From a checkpoint of a small transformer trained on Wikipedia.
Architecture: RMSNorm before each block, normalized queries and keys, capped logits.
Training: 144M tokens, 4380 steps.
MLP neurons of a small language model. Each row is named by its layer, matrix (up: input weights) and neuron, and shows model dimensions 128-191. Each number is 128 + 24 x the weight over its row's rms, rounded and kept within 0 to 255.
After each neuron's rows, "fires on" lists the tokens most often at its 100 highest values on Wikipedia text that the model never trained on.

L3.up943 [ 94 117 164 148 113 115  93 148 137 145 154 138 103 129 128 161 160  80 129 169 103 163 101 183 140 158  98 130 137 112 139 133 145 136 128 146 129 100 138 142 150 117 163 137 145 137 121 130 127 155  86  84 103 127 133 134 122 101 139 142 119 176 142 122]
fires on: "\n\n", "|---|---|---|---", " |", " ", " |\n"

L5.up228 [ 86 156 127 137 103 118 138 129 125 159 188 157 163 148 113 145 113 106  85 151 129 129 162  90 105 133 105 163 151 159 167 156 112 160 133 102  87 142 169 141 125  80 125 131 160  89 130  57 156 132 165 127 160 117 114 133 130 136 124 168 121 137 151 138]
fires on: "l", "ch", "y", "ro", "as"

L5.up1133 [115 121 110 165 106 164 139 142  95 171 129 104 122  91  95 191 115 111 109 103 126 126 167 118 130 149 137 114 170 100  90 124 119 147 124 116 108 129 155 158 119 133 150 146 121 179 136 118 134 131 142 129 124 169 117 169 132 174 109 157 158 137 121  88]
fires on: " |", "sp", "p", "s", "y"

L4.up570 [100 127 116 126 102 108 122 116 157 109 134 133 153 108 133 148 103 119 154 146 140 167 131 123 101 131 155 134 103 157 161 184  82 158 122 128 115 124 119 168 103 124 137 118 121 144 150  88 125 125 146 132 148 111  93 154 157 142 134 150 105  95 113  80]
fires on: "ch", "g", "p", "art", " fl", "n"

L3.up818 [155 135  92 108 129 134 126 140 111 141 147 137  97 131  69 120 115 156 136 148 147 114 126 132 147 122 143 133 151 123 195 144 105 135 119 137  99 164 153 154 130 102 146 110 109  73 120 146  98 128 104 121  92 162 163  98 152 142 166 142 101 116 156  81]
fires on: "l", " The", " el", "amily", " El"

L5.up1130 [128 144 140 128 136 149 112  90 129 181 134 100  91  92 144 133 111 171  99 103 109  84 128  98 122 152 100 112 124 115 154 120  60 114 131 164 118  89 134 147 106 110 149 138 150 123 134 146 113  94 121 142 130  29 124 137  99 166 144 118 129 128 121 143]
fires on: " in", ",", " and"

L5.up709 [ 67 128 144 134 132 156 127 159 177 144 116 115 102 135 132 133 122 160  85 116 121 122  90  87 122 120 143 157 138 146 160 194  98 109 132  97 127 123 128 162 112 147 128 115 131 121 130 111 114 132 115 114  84 171 141 121  90 145 127 127 127 147 126 132]
fires on: "or", " |", " Cor", " (", "o", "ous"

L5.up948 [127 130 145  94 124 165 146 159  59 131 134 149 113 151 145 116 121 112 118 124 142 110 151 109 134  84  95 161 166  92 130 128 137 132 116 198 143 108 100 132  63 138 135 175 133 101 159 104  99 166 140 122 151 128 130  96  93  98 160  93 190 159 138 106]
fires on: "il", "i", "ai", " h", "ae", "a"

L5.up619 [160 107 141 129 143 145 114 105 169 144 111  94 130 124 104 145  94 148 126 177 113 139 139 107 157 127 122 120 175 116 116 147 135 147 123 150  73 135 122  73  81 135 176 144 103 116 136 139 151 113 129 167 117 108 167 137 110 119 163 131 174 139 142 184]
fires on: " E", "|---|---|---|---", "i", "E", " dist", "|---|---"

L4.up1131 [112 152 153 145  99 115 161 115 104 103 128 116 108 149 102 171  79 139 140 150 112 145 140  93 112 153 118 109 166 182 123 138 173 157 123 130 105 113 132 101 115 173 101  96  83 116 114 137 113  89 104 117 131 138 174 117  99 151 135 130 167 132 130 182]
fires on: " e", "E", " ear"

L3.up868 [122 124  75 180 132 160 123  87 135 134 122 157 119 148 152 116 172 172 136  88 103 110 126 134 116 133 136 108 142 118 126 203 143  96 163 112  92 137 111 126 118 137 167 125 115 122 126 130 155 137 147 153 130 107 155 143 165 121 126  70 133 101  95 170]
fires on: "|", "nd", "ond", " First", " second", "ird"

L3.up23 [156 133 109 182 137 134  92 144  96 121 155 114  58 136 136 130 172 110 167  83 124 114 100 146  97 131 109 131 139 145 142 150 164 102 144 101 134 166 141 101 131 148 117  96 103 116  93 151 137 140  98 102 106 102 153 124 130 151 129 133 127  76 126 169]
fires on: " first", "red", "ond", " First", "é", "ur"

L4.up978 [127 148 119 128 116 143 155 116  89 124 100 147 117 117 128  92 124 112 102 115 139 131 138 137 110  84 121 143 139  47 113 123 121 175  96 106 116 168 137 105 167  91 110  97 132 144  92 111 162 162 132 141 103 144 137 111 163 112 122 194 123 155 123  96]
fires on: "ed", "un", "um", "red", "ound", "202"

L5.up845 [113 100 117 117 121 134 124 116 163 121 147 123 157 130 152 131 103 144 170  94  75 170 153 109 108 146 164 108 145 149 128 160  89 158 145 156 145 120 136 139  75 143 140 109  83 125 188 133 147  96 135 158 121 124 147 146 137 191 125 135 151 120 133 131]
fires on: "n", "ly", "-", "c", "p", "ic"

L4.up697 [128 110 156 105 145 113 121 143 134 141 127 165 129 142 179 147 109  93 118 123  95 154 101 163 106 196 143 122 143 143 129  80 129 132 128 134 140  74 161 122 169  88 170 113 157 177 124 151  82 128  72 132 141  93 151  90 144 132 150 173 162 159 143 120]
fires on: " |", ";", " |\n"

L5.up671 [ 81 138 140 126 147 129 146 139 138 116 137  76 133 104 140  99 179 141 107 194 114 119 123 116 170 159 127 122 127 105 114 102 100 156 128 126 127 154 152 152 136  93 150 166 106  98 113 121 126 147 136 116 158 141 128 131 145  97 114 135 138 136 123  95]
fires on: "om", "e", "es", "ing", "u"

L4.up232 [132 186 151 122 143 113 143 101 101 157 128 144 128 175 141 121 133 111 133 137 149 116 143 119 124 151 138 115 131  70 128 108 100 144 108  74 145 128 155  85 145  80 110 119 119  95 149  85 118 159 131 163 123  87 135  75 113 164 112 170 163 121 102 119]
fires on: "ell", "red", "ed", "r", "or"

L5.up1074 [107 116 155 101 135 160  87 144 146  96 125 166  78 135  72 152 133 161 148  80 100  94 128 113 128 130 153 132 115 144 144 147 103 164 116 116 148 119 158 133  90 138 154 122 124 124 134 102 127 132 133 143 113 128 116 157 121 123 149 150 110 152 133 115]
fires on: "an", "ual", "al", "ric", "ic", "her"

L5.up1138 [124 108  88 131  99 107 142 109 133 114 110 145 130 138 152 134  83 107 112 155 114 107 131  99 147 119 178 127 137 130 100  86 148 140 127 174 183 103 124 127 149 131 145 161 142 159 131 136  93 133 153 138 130 107 142 127 143  96 155 119 155 107 126 118]
fires on: " Th", " |", "ign", "ob", "ow"

L5.up1123 [127 108  98 127 153 185 120 115 132 137 111 118 113 120 152 147 175 108 139 153  78  97 136 145 183  89 122 109 144 154 130 119 160 128  87 142 145  78 127 109 157 132 149 134 154 106 151 147 137 168 148 111 132 124  99 141 148 142 123 133  95 143 138 117]
fires on: "ing", "ary", "ite", "ory", "an", "ack"

L3.up735 [124 108 111 130 147 160  90 133 105 141 139  82 126 130 130 171  97 126 144  81 108 113 107  99 140 138 165  99 124 108 154 170 112 126 130 145 114 119 115 137 141 128 130 110  94 131 116 114 124 120 110 150 115 164 114 120 159 164 139 110 131 120  94 137]
fires on: "el", "te", "oy", "en", "urn", "own"

L5.up182 [ 84 154 142 165 185  71 144 121 131 150 121 117 140 179 151 148 137 133 134 146 119 145 140  94 140  98 138 124 109 126  93 108 177 112 120 135 136 131 106 111 129 150 125  93 167 135 159  79 118 147 143 185 122 134 126 103 123 122 105 140 149 107 151 124]
fires on: "on", " G", " C", "oy"

L5.up961 [130 124 115 133 130 110 140 108 149 113 143 169 156 101 162 124 117  79  95 181 144 159 156 115 169 118 125 105 117 107 102 123 174 145  82  74 146 147 132  86 123 132 142 107 157 132 111  85 133 136  95 153 147 126 129  98 109  75 135 130 172 130 119 157]
fires on: "y", "et", "oc", "itar", "o", "il"

L3.up567 [130 142 125 128 162 116 175 163 126 121 132 145 107 113 135 184 134 102 134 150 120 107 127 122 149 148 122 123 138 139 103  96 140 128 170 184 117 136 122 146 108  84 124 143 137 129 151 152 118 180 159 122 120  93 117 107 123 139 106 148 109  99 153 128]
fires on: " released", "-", " named", "ime", "ired", "le"

L3.up558 [102 115 160  91 119  45 114 155 139 108 140 115 180 145 108 144 117  87 123 136 144 129 123 141 151 166 132 131 127  90 106 104 149 149 142  87  93 132 143 130 123 138 152 137 128 134 125 122 166 165 115 119 172 136 122 131 129 106  89 136  99 136 162 104]
fires on: " record", "==", "ve", " its", "act", " Total"

L5.up738 [148 155 168 174 116 131 130 113 168 130 145 141  69 140 114 129 159 141 109 111 178 115 133 100 111 105 117 136 135 149 147 146 156 127  83 152 109 132 156 151 119  85 152 141 102 133 110 126 147 142 131  64 197 131 132  90 105  98 122 149 129 104  67 110]
fires on: "om", "ut", "and", "at", "od"

L5.up101 [159 119 134 119 159 124 110  84 110 128 154 107 115  79  97 116  88 130 135 147 137 135 151 122 117 147 135 162 133 133 124  78 121  84 129 173  97 109 155 125 107 127 172  99 117 117 119 117 126 127 113 176 123  57 109 152  91 145 131 137 102 106 117 110]
fires on: ",", " and", "),"

L5.up466 [118 166 129 120 123 122 158 136 171 154 148 104 136 144 142 123 125 144 151 106 115 126 112 128 114 120 151 112 173  95 143 104 136 116 138 115  97 103 143 108 114 133 148 157 141 113 116 115 146 128 112  95 135 110 145  86  68  98 122 132 139 149 117 113]
fires on: " and", ",", " f", " aff", "op"

L3.up837 [ 95 106 134 131 157 132 139 146 124 158  80 101 138 123  86 139 135 133 145 154  97  90 105 115 149  95 157 108 101 134 146 127 133  99 147 125 191 126 141  94 139 158 118 128 156 192 114 132  95 168  80  90 111 145 150 149 149 137 138 160 111 141 164  96]
fires on: ".", "ess"

L4.up333 [126 103 129 133 161 131  90 166 148 125 113 122 109 170 129 144 100 143 120 134 112 112 101 137 105 135 154 110 137 156 162 146 153 195 154 113 122 168 170 162 101 166 135 124 134  99 135 120 116 113 113 110 145 140 131 116  99 143 118 156 108  94 151 150]
fires on: ":", "ly", "ant", "st", "cept", "so"

L5.up767 [123 125 147 159 144 149 142 103 123 126 127 128 140 139  96 120 172 150 129 128 161 106 142  78 146 124 140 142 138 139 130 126  94 100 125  96  90 133 166  94 130  81  91 128 150 116  95 120 104 121 110  82 146 112  81 138 185 145 118 136 121 102 138 127]
fires on: "h", "c", "iz", "g", "k", "at"

L5.up1014 [144 120 158 119 102 100 115  74 108 122 121 144 111 160 131  92  77 163 139 135 139 158 140 117 115 154 155 126 123 144 146 114 108 118 135 127 109  78 138 131 119 112 165 116 121 171 127 178 104  91 155 122 110  79 148 122 114 130 134 143 139 105 103  97]
fires on: " and", " "

L3.up1116 [117 106  97 176 141 100 123 132  93 138 132 109 129 134 150 151 117 153 132 181 144 178 107 134 135 139 134  75 109 133 138 120 154 116 102 151 127 174  89 127  83 114 143 110 115 115 154 107 104 101 118 128 132 129 142 115 149 136 106 111 127 121 118 138]
fires on: " N", "n", "l"

L5.up834 [ 89 104 132 120 122 107 113 136 130 128 166 134 117 146 162 142  93 107 150 101 153 115 151 107 115 113 127 140  91 141 131 146 125 128 118 177 165 130 109 118 112 181 104 105 112 124 114 130 147 147 148 152 128  63 107 126 146 102  99  85 164 108 123 126]
fires on: "ed", "ing", " left", "ack", "ps", "aving"

L5.up717 [126 182 121 169 164 120 121 124 165 140 120 132  87 153 141 145  54 135 143 121 149 117 121  76 177 129  93  81 108 113 159 154 149 126 154 134 111 115 134 105  79 110 118 170 123 128 108 121 123 126 109 136 157  95 119 105  94 102 135 171 142 117  98 147]
fires on: " be", "g", " me", "od", " do", "ut"

L3.up78 [136 150 153 121 112 106 136 120 126 167 116  82 157 148 133 139 124 125 137 107 117 116  70  99 108 164 164 114 115 142 104 113 150 140 111 121 187 123 161 114 141 144  87 111 153 113 125 148  93 141  91 131 143 116 147 149 149 181 135 164 160 111 128 117]
fires on: "ess", "on", "is", "ill", "oss", "ack"

L5.up7 [156 121 184 156 136 118 125 117  99 129 158 139 119 122 149 128 125 123 124 155 124 157 141 142 138 146  96 132  81 130 116 148 124 130  94 135 128 129 163  93 182 143 100 105  83 157 172 185  88 113 131 108 102 151 114 138 150 129  92 155 136 110  99 122]
fires on: "p", "ot", "c", "sh", "ol", "am"

L4.up191 [140  96 106 133 131  99 166 110  77  95 169 145 142 191 122 147 138 153 168 111 127 116 135 112 119 127 157 127 123 138 107  83  59 117 140  98 154 120 174 133 131  86 138 101 143 150 126 140 177 112 144 150  96  96 108 146 105 100 135 141 133 114 155 141]
fires on: "ro", "ru", "red", "el", "v"

L4.up470 [143 142 112 124 143  86 160 122 111 108 114 136 116 127 116 156 133 138 118 127 127 147 117 129  92 133 157 118  82 122 143 155 126 140 128 136 153 119 159 121  94 163 148 170 153 137 149 128 105 123 155 173 182 109 130 161 110 174 126 108 125  72 124 127]
fires on: "t", "m", "tt", "ot", "ar", "et"

L4.up337 [138 160 120 124 148 149 162 126 146 127 133  62 179 148 117 149 122 185 138 129 108 123 119 162 119 113 110 133 130 101 145 118 157 132  95 144 124 158 124 110 129 116 159 130 137 141 129 106 131 118  81 101 134 130 142  95 136  81 119 111 142  93  85  90]
fires on: "ind", "im", "end", "ound", "ap", "M"

L5.up204 [ 74 122 139  88 140 116 107 130 109 165 130 139 114 153 156 171 143 168  91 127 138 135  89  87 140 130 117 110 113 152 123 137 138  97 132 110 108 125 117 110 114 178 143 104 137 146 125 133  97 124 108 153 118 144 120 108 153  97 133 100 135 122 138 149]
fires on: " C"

L4.up659 [138 191 125  83  74 119 136  90 135 135 160 124 139 116 132 123 135 160 124 100  92 101 106 122 130 161 104 123 129 102 105 100 111 157 127 153 136 129 144 104 212 144 132 145 143 142  87 105 127 151 108 127 157 116 105 121 166 116 153 125 147 118 128 135]
fires on: "as", "us", "is", "id", "ash"

L5.up1134 [126 123 138 146 123 133 119 157 109 114  99 118 122 131 127 106 112 120 135 117 138 129 114 144 137 149 118 127 124 177 183 120 118 165 120 140 117 146 134 126  81 113 111 130  78 121 126  95 153 111 115 148 118 130  72 103 114 101 168 159 111 176 110 123]
fires on: "al", "ity", "ant", "um", "s"

L5.up757 [119 141  68 133 143 143 102 106  78 163 159 106 121 152 102 159 136 112  91  97 147 141 131 112 140  98 117 132 123 121 114 102  63 168 129 110 108 148 129 115 141  95 149 140 128 151 112  83 145 117 150 131 136 110 110 151 127  89  96 150 103 115 122  94]
fires on: "b", "s", "y", "p", "j", "w"

L5.up621 [107 149 149 141 108 123 141 132 127  92 100 103 135 110 149 150 132 166  88 131 129 124 102 160 136 123 121 169 157 157 177 103 127 118 126 117 113 122 121 129 122 149 142 108 154 118  91 137 115 109 137 181 161 137 141 115  90 148 114 141 142 113 136 118]
fires on: "is", "ot", "et", "ack", " sy"

L4.up93 [126 136 112 153 133 142  95 148 117 188 100 138  95 139 114 154 119 154 128 120 131 142 156 150 130 134 140 114 150 155  70 148 104 126 108 136 127 135 143 146 100 126 156 113 173 155 110 101 121 116 201 145 142 145 185 138 162 154 124 100 109  96  77 136]
fires on: "200", " of", "201", " at", "ul"

L5.up828 [162 159 154  95 134 102 117 133 112 129 100 114 128 157 151 158 136  94 166 130 122 111 130 174 178  97 147 131 150 158  99 120 129 126 130 184 112 108 128 173 124 135 165 135  93 120 145  60 129 133 119 136  75 102 118 132 154 135 153 129 160 107 138 117]
fires on: "re", "b", "le", "et", "em"

L4.up146 [100 127 148 142 121 184 132 144 134  80 142  81 121 137 120 123 143 147  83 134 133 111 125 103 141 111 132 113 102 151 148 119 157 136 121 125 136  94 104 124  96 161 121 143 119 168 148 114 154 118  70  84 108 159 157 136 122 107 114 117 127 117 149  81]
fires on: "e", "an", "ri", "o", " |"

L5.up511 [134 109  95 177 104 108 102  91 134 155 155 170 130 142 133 149 122 133 120 106 117 161 154 149 143 156 157 169 123 115 166 109  75 106  69 109 112 132 129 150  89 163 112 123  98 111 135 121 114 117 134 156 146 130 114 123 120 135 121 133 106  67 164 125]
fires on: "-", "y", "en", "ine", "h", "ly"

L4.up1148 [145 129 149 130 107 114 137 135  62 110 137  90 136 164 109 138 171 135  98 164 182 138  93 130 106 112 150 139 130 137 143 150 104 103  97 148  89 153  83 161 161 121 105  86 177 119 108 158 127 161 109 158 117  95  90  94 142 134 134 131 135 153  95 103]
fires on: "{", "ated", "f", "ed", "00", "_{"

L3.up687 [111  80 134 132 112 136 129 152 125 158  92 114 102 112 108 112 108 117 112 101 119 160 115 133  76 122 125 100 141 102 141 150 106 126 144 128 129 102 133 120  67 174 122 170 130 139 136  95 113 128  99 209 158 126 144  72  54 182 114 162 136  90 143  83]
fires on: "b", "t", "d", "m", "w", " t"

L5.up374 [138 164 130 127 151  94 180 130  86 160 171 133 112 178 141 152 128 154 105 108  81  91 134 127 119 127 138 130 167 119 109  99 107 162 110 111 137 161 118 134 165 137 151 113 149 142  98 115 157 140 134 137 154 126 163 133 136  77 143 128 146 114 133 117]
fires on: "ore", "I", "ed", "red", "is", "el"

L4.up227 [103 120 121 130 145 172 135 182  94 124 108 133 141 131 115 176 171 160 107 187 143 132 114 164 133 118 130 110 108 117  79  94 117 131  82 132 140 128 157  76 153 147 119 152 170 178 112 143 116 137 107 142 139 139 136 132 111 158 113 149 102 182 115  96]
fires on: ".", "^{"

L4.up676 [ 87 173 135 147 150 132 143 100 139  99 113 113 136 133 115 107 130 158 102 116 144 113 181 144 153 122 155 132  90 132 114 134 160 108 120 146 149 124 136 115 158  76 180 149 105 152 147 140 170 114 125 125 107 117 155 186 108 126  84 127 180 118 154 146]
fires on: "all", "ind", "ame", "ard", "id", "iss"

L4.up569 [137 139 162 140 134 125 102 123 172 129 110 137 127 132 115 124 111 142  63 132  89 132 125 141 130 123 111 109 145 132 148  79 132 104 143 143 134 105 185  66 130 127 141  87 167 122  87 154 150 140 171 165 137 116 112  96 126 111 110 158 141 141  94 120]
fires on: "is", "at", "ia", "am", "et", "ou"

L5.up150 [104 157  85 132 137 164 123 122 121 103 141 130 153 155 180  93 174 157 154 104  99  77 138 168 125 124 108 120 104  99 123 109  98 131 151  95 197 138 134 192 154 111 149 143 131 116 126  91 115 116  91 135 149  97 115 101 170 152 134 149  93 136 188 116]
fires on: "u", " se", " Se", " Be", "pe", "e"

L3.up1119 [138 123 127 138 132 160 151 116 143 155 138 140 119 117 136 114 176 176  89 127 113 106 146 131 140 114 158 126 163 132 137  92 134 130  94 167 141  89 122 126 105 133 122  78 155 180 128 113 116 152  86  90 142 141 149 102 105 118 153 129 114 151 131 158]
fires on: " was", " as", " is", " at", " became"

L4.up941 [101 136 171 145 128 137 114 132  81 112 111 103  90 149 154 147 146 141 135 145 123 127 134 135 138 124 122 164 142 123 124 132 121 131 142 182 155  77 151 135 105 122 156  85 113 133 141  87 115 178 123 122 117 146 147 117 141 118 113 102 140 152 139 111]
fires on: " (", " =\n\n", " ", " |", ","

L5.up896 [130 140 112 114 109 125 135 147 115 135 202 131 158 111 114 105 148 111 116 153  93 137  87 104 123 112 133 117 166  95 161 136 110 183  97 146 125 138 122 131 162 116 144 125 137 145  86 140 120 140 119 119 191 126 132 106 144 113 119 158  88 141 108 111]
fires on: "as", "it", "ut", "us", "ly", "ad"

L5.up155 [ 83 158 135 118 113 170 139 163 111 119 137 129 133 107 172  98 146 140 113 119 111 125 122 128 167 139  80 146 130 112 133 132 136 121 117 136 147 137 139 137 120 129 121 160 125 103 101 104 100 147 156  93 150 165 106 114 144 113 145 130 158 115 192 124]
fires on: "i", "a", "e", "ae", "u"

L5.up188 [134 115 116 133  89 108  84 157 129 128 140 155  78 134 124 132 120 161 124 140 101  94 122 111 143  86 176 149 113 137 187 129 136 126 122 115 130 148 168 108  92  56 150 108 122  97 139  84 117 117 107 161 107 154 128 133 126 124  89 137 107 100 151 115]
fires on: "l", " El", " Un", " un", " main", " Super"

L5.up1058 [162  86 137 120  98 129 157 140 159  85 142 118 105 144  81 141 131 108 103 119 110 114 135 136 119 108 122 177 120 117 110 128 145 111 112 127  87 122 122  93 150 127 132 107 124 148  94  82  93 176 113 108 140 122 116 143 142 123 138 131 132 125 108 116]
fires on: "p", "t", "ad", "i", "ar"

L3.up814 [133 126 160 179 147 181 146 191 146 138 139 161 126 159 118 121 121 123 103 158 104 124 133 107 117 123 112 117 163 118 120 118 111 108 144 142  91 154 119 137 126 124 110 126  95 140 123 124 117 129 171 123 140  94  86 103 122 140 139 115 139 148 128  70]
fires on: " |", "|", "g", "-"

L3.up701 [168 114 158 140 146  86 127 128 129 130 160 107  93 101 119 142 133 133  90 154 190 105 111 119 161 133 138 124 167 118 148 141 123  96 147 110 143 124 180  94 119 142 140 114 157 108 101 115 148 144 115 106  93 101 103 132 169 129 105 156 103 112 123 139]
fires on: "ut", "z", "h", " Ex", " sup", "k"

L3.up769 [146 136 131 131 124 121 151 127 121 145 110  71 143 142 113  89  94 160 117 124 118 136 127  92  60 166 145  92 125 127 143 148 136 156 112  94 101 113 144 115 107 124 148 133 158 133 114 124  89 103 121 191 172 100 124 121 120 160 105 145 119 113  91  99]
fires on: ",", " to", " and", "ly", "eed", " int"

L4.up360 [117 127  99  63 144 132 107 100 140 144  98 143  98 110  83 112 113 159 150 118  93 130 149 147  97 144 110 137 111  98 127 102 113 107 139 112 129 143 108 127 119 129 120 116 141 110 102 147 122 121 133 181  94 136 140 128 136 121 128 105 128 114 157 132]
fires on: "in", "ak", "ac", "ade", "he", "ical"

L5.up959 [153 142 169 146  87 129 120 136 146  77 136 142  79 103 102 146 135 106  85 129 134 138 113 138 126 123 119 102 119 147 141 134 116 135 112  95 170 141 145  93 136 165 141  67 134 177 147  76 123 129  79 113 116 121 129 117 167 126  91 113  99 136 109 101]
fires on: "w", "em", "r", "est", "el", "re"

L3.up422 [122 123 116 112 147 118 136 148  91 128 178 121 132 150 118 150 153 128 166 120 125 103 145  91 193 136 138 154 115  83 140  61 137 146 144 121 105 122 157 123  91 145 153 133 116 126  93 103 132 115 111 150 109 145 102 144 139 116  95 116 106 147 135 129]
fires on: "ay", "ody", " Don", " Jack", "on", "ick"

L4.up625 [102 116  97 115 185  74 121 105 145 106 125 159 116 119 118 164 180 119 139 127 144 147 142 138 146 118 129 138 147 129  85 138 168 154 163 128 115 145 115 152 147 129 168 151 140 154 135 100 131 152 125 120 123 123 109 128 175 164  76 131 112 104 118 166]
fires on: "-", "ire", "own"

L5.up1055 [ 75 120  77 100 122  98 157 149  89 114 145 104 126 133 158  99 103 119 131 125 189  95 118  89 161 119  97 122 124 133 142 140 130 111 131 117 144 147 129 110 107 141 138  96 133 142  76 128 153 105 121 143 147  76 139 112 126 153 136 131 114 123 111 118]
fires on: " a", ":", " in", "ing", "ed", "ored"

L4.up31 [124 131 146 116 167 127 129 106 120 136 107 133 136 123 184 144 124  85 124 149 108 132 128 126 135 106  93  97 122 120 156 133 129 128  68 179 116  94 156  84 131 170 144 134 133 122 151 122 182 116 148 128 124 109 126 137 156 118 125 140 129 121 123 110]
fires on: "ated", "ing", "h", "ite", "ish", "ay"

L4.up961 [150 137 147 126 112  92 139 106  97 188 125 143 137 134 113 123 112 150 132  95 127 129 132 151 113 122 119 116 148 111 135 147 157 125 118  83 152 122  97  94 146 100 158 105 144 154  90  64 105 115 182 149 149 142 114 159 147 139 108 125 105 139 118  93]
fires on: "201", "und", "200", "z", "g"

L5.up487 [160 146 148 124 128 154 125 125 104 159 116 133  99 143 150 108  84 176 117 144 145 127 130 115 114 111 124 122 150 126 162 151 136 135 137  78  90 113 132  99 136 129 111 137 145 120  86 126 146 138 119 144 131 147 154 126  82  95 128 150 161 111  88  75]
fires on: " and", ",", ":", " or"

L4.up860 [ 94 121 132 133 154 145 143 194 163 171 165 193 124 101 115 100 128 103  94 161  73 172 136 109 107 147 124 117 145 137  96 125 113  89 134 123 138 146 145 151  99 177 162 110 121 107 106 127 115 124 172 194  95 135 143  97 139 147 134 120 132 140 151 145]
fires on: "-", "is", " (", "r", "|"

L5.up334 [137 130 136 151 109 130 125 159 129 143  87 161 131 127 141 122 110  97 143 112  89 110 118 133 140  83 132 125 151 176 105  80 145 105 111 146 145 136  91 177  92 102 139  91 121 112 105 121 165 167 111 109 125 104 171 122 130 141 129  88 126 114 163 127]
fires on: "ound", "re", "qu", "ong", "ad", "le"

L5.up250 [ 87  93  96 146 112  65 136 108  68 170 114 128 156 125 133 109 109 155 116  90 154 150 134 167 116 200 119 151  98 115 170 119 139 160 106 105 141 143 107  97 128 122 135 120 101 123 162 105  86 115 125 156 160 117 129 108 111 105 145 124 107 116 100 114]
fires on: " of", " I", " |\n\n", " att", "un"

L5.up242 [145 121 111 125 103 120 138  73 158 131 143 128 133 171  98 144 152 104 129 153  82 151 111 106 113 112  99 164 102 131  90 147 141 106 150 139 102 133 153 125 124 140 155 115 154 142 122 112 181 189 125 129 142 117 129 169 125 127 143 133 140  79 108  75]
fires on: "p", "t", "id", "n", "th", "h"

L3.up681 [115 134 133 116 153 127 137 116 170 122 111  93 128 113 139 135 122 103 102 116  93 122 112 168 137 108 155 136 130 138 132  97 128 119 140 153  92 111 144 118 110  88 149 156 114  97 179 116 140 165 132 135 141 131 152 158 104 103 109 107 129  92 143 118]
fires on: "ut", " single", " av", "ide", "ack", " vers"

L5.up1128 [158  97 161 118 146 140  94 124 126 155 183 117 123 139 138 133 116 140 111 165 113 137  88 161 163 135 127 141 123 162 133 126 141  52  99 159 110 174 155 124 108 127 123 130  92 131 152 123 114  93 158 123 123 104 126 124 154 153 121 123  88 111 138 120]
fires on: " n", " N", " P"

L4.up272 [ 88  99 127 159 132 125 136 179 106  97 140 124 126 139  97 137  91 123  85  83 139 125 152 128 164 149 121 132 117 179 150 130 102 188  91  83 131 153 180 128  93 135 126 132 103 164 113 125 115 123 124 118 126 139 127 105 119 130 169 142 180 104 129 126]
fires on: "s", "al", "est", "ed", "d", "ist"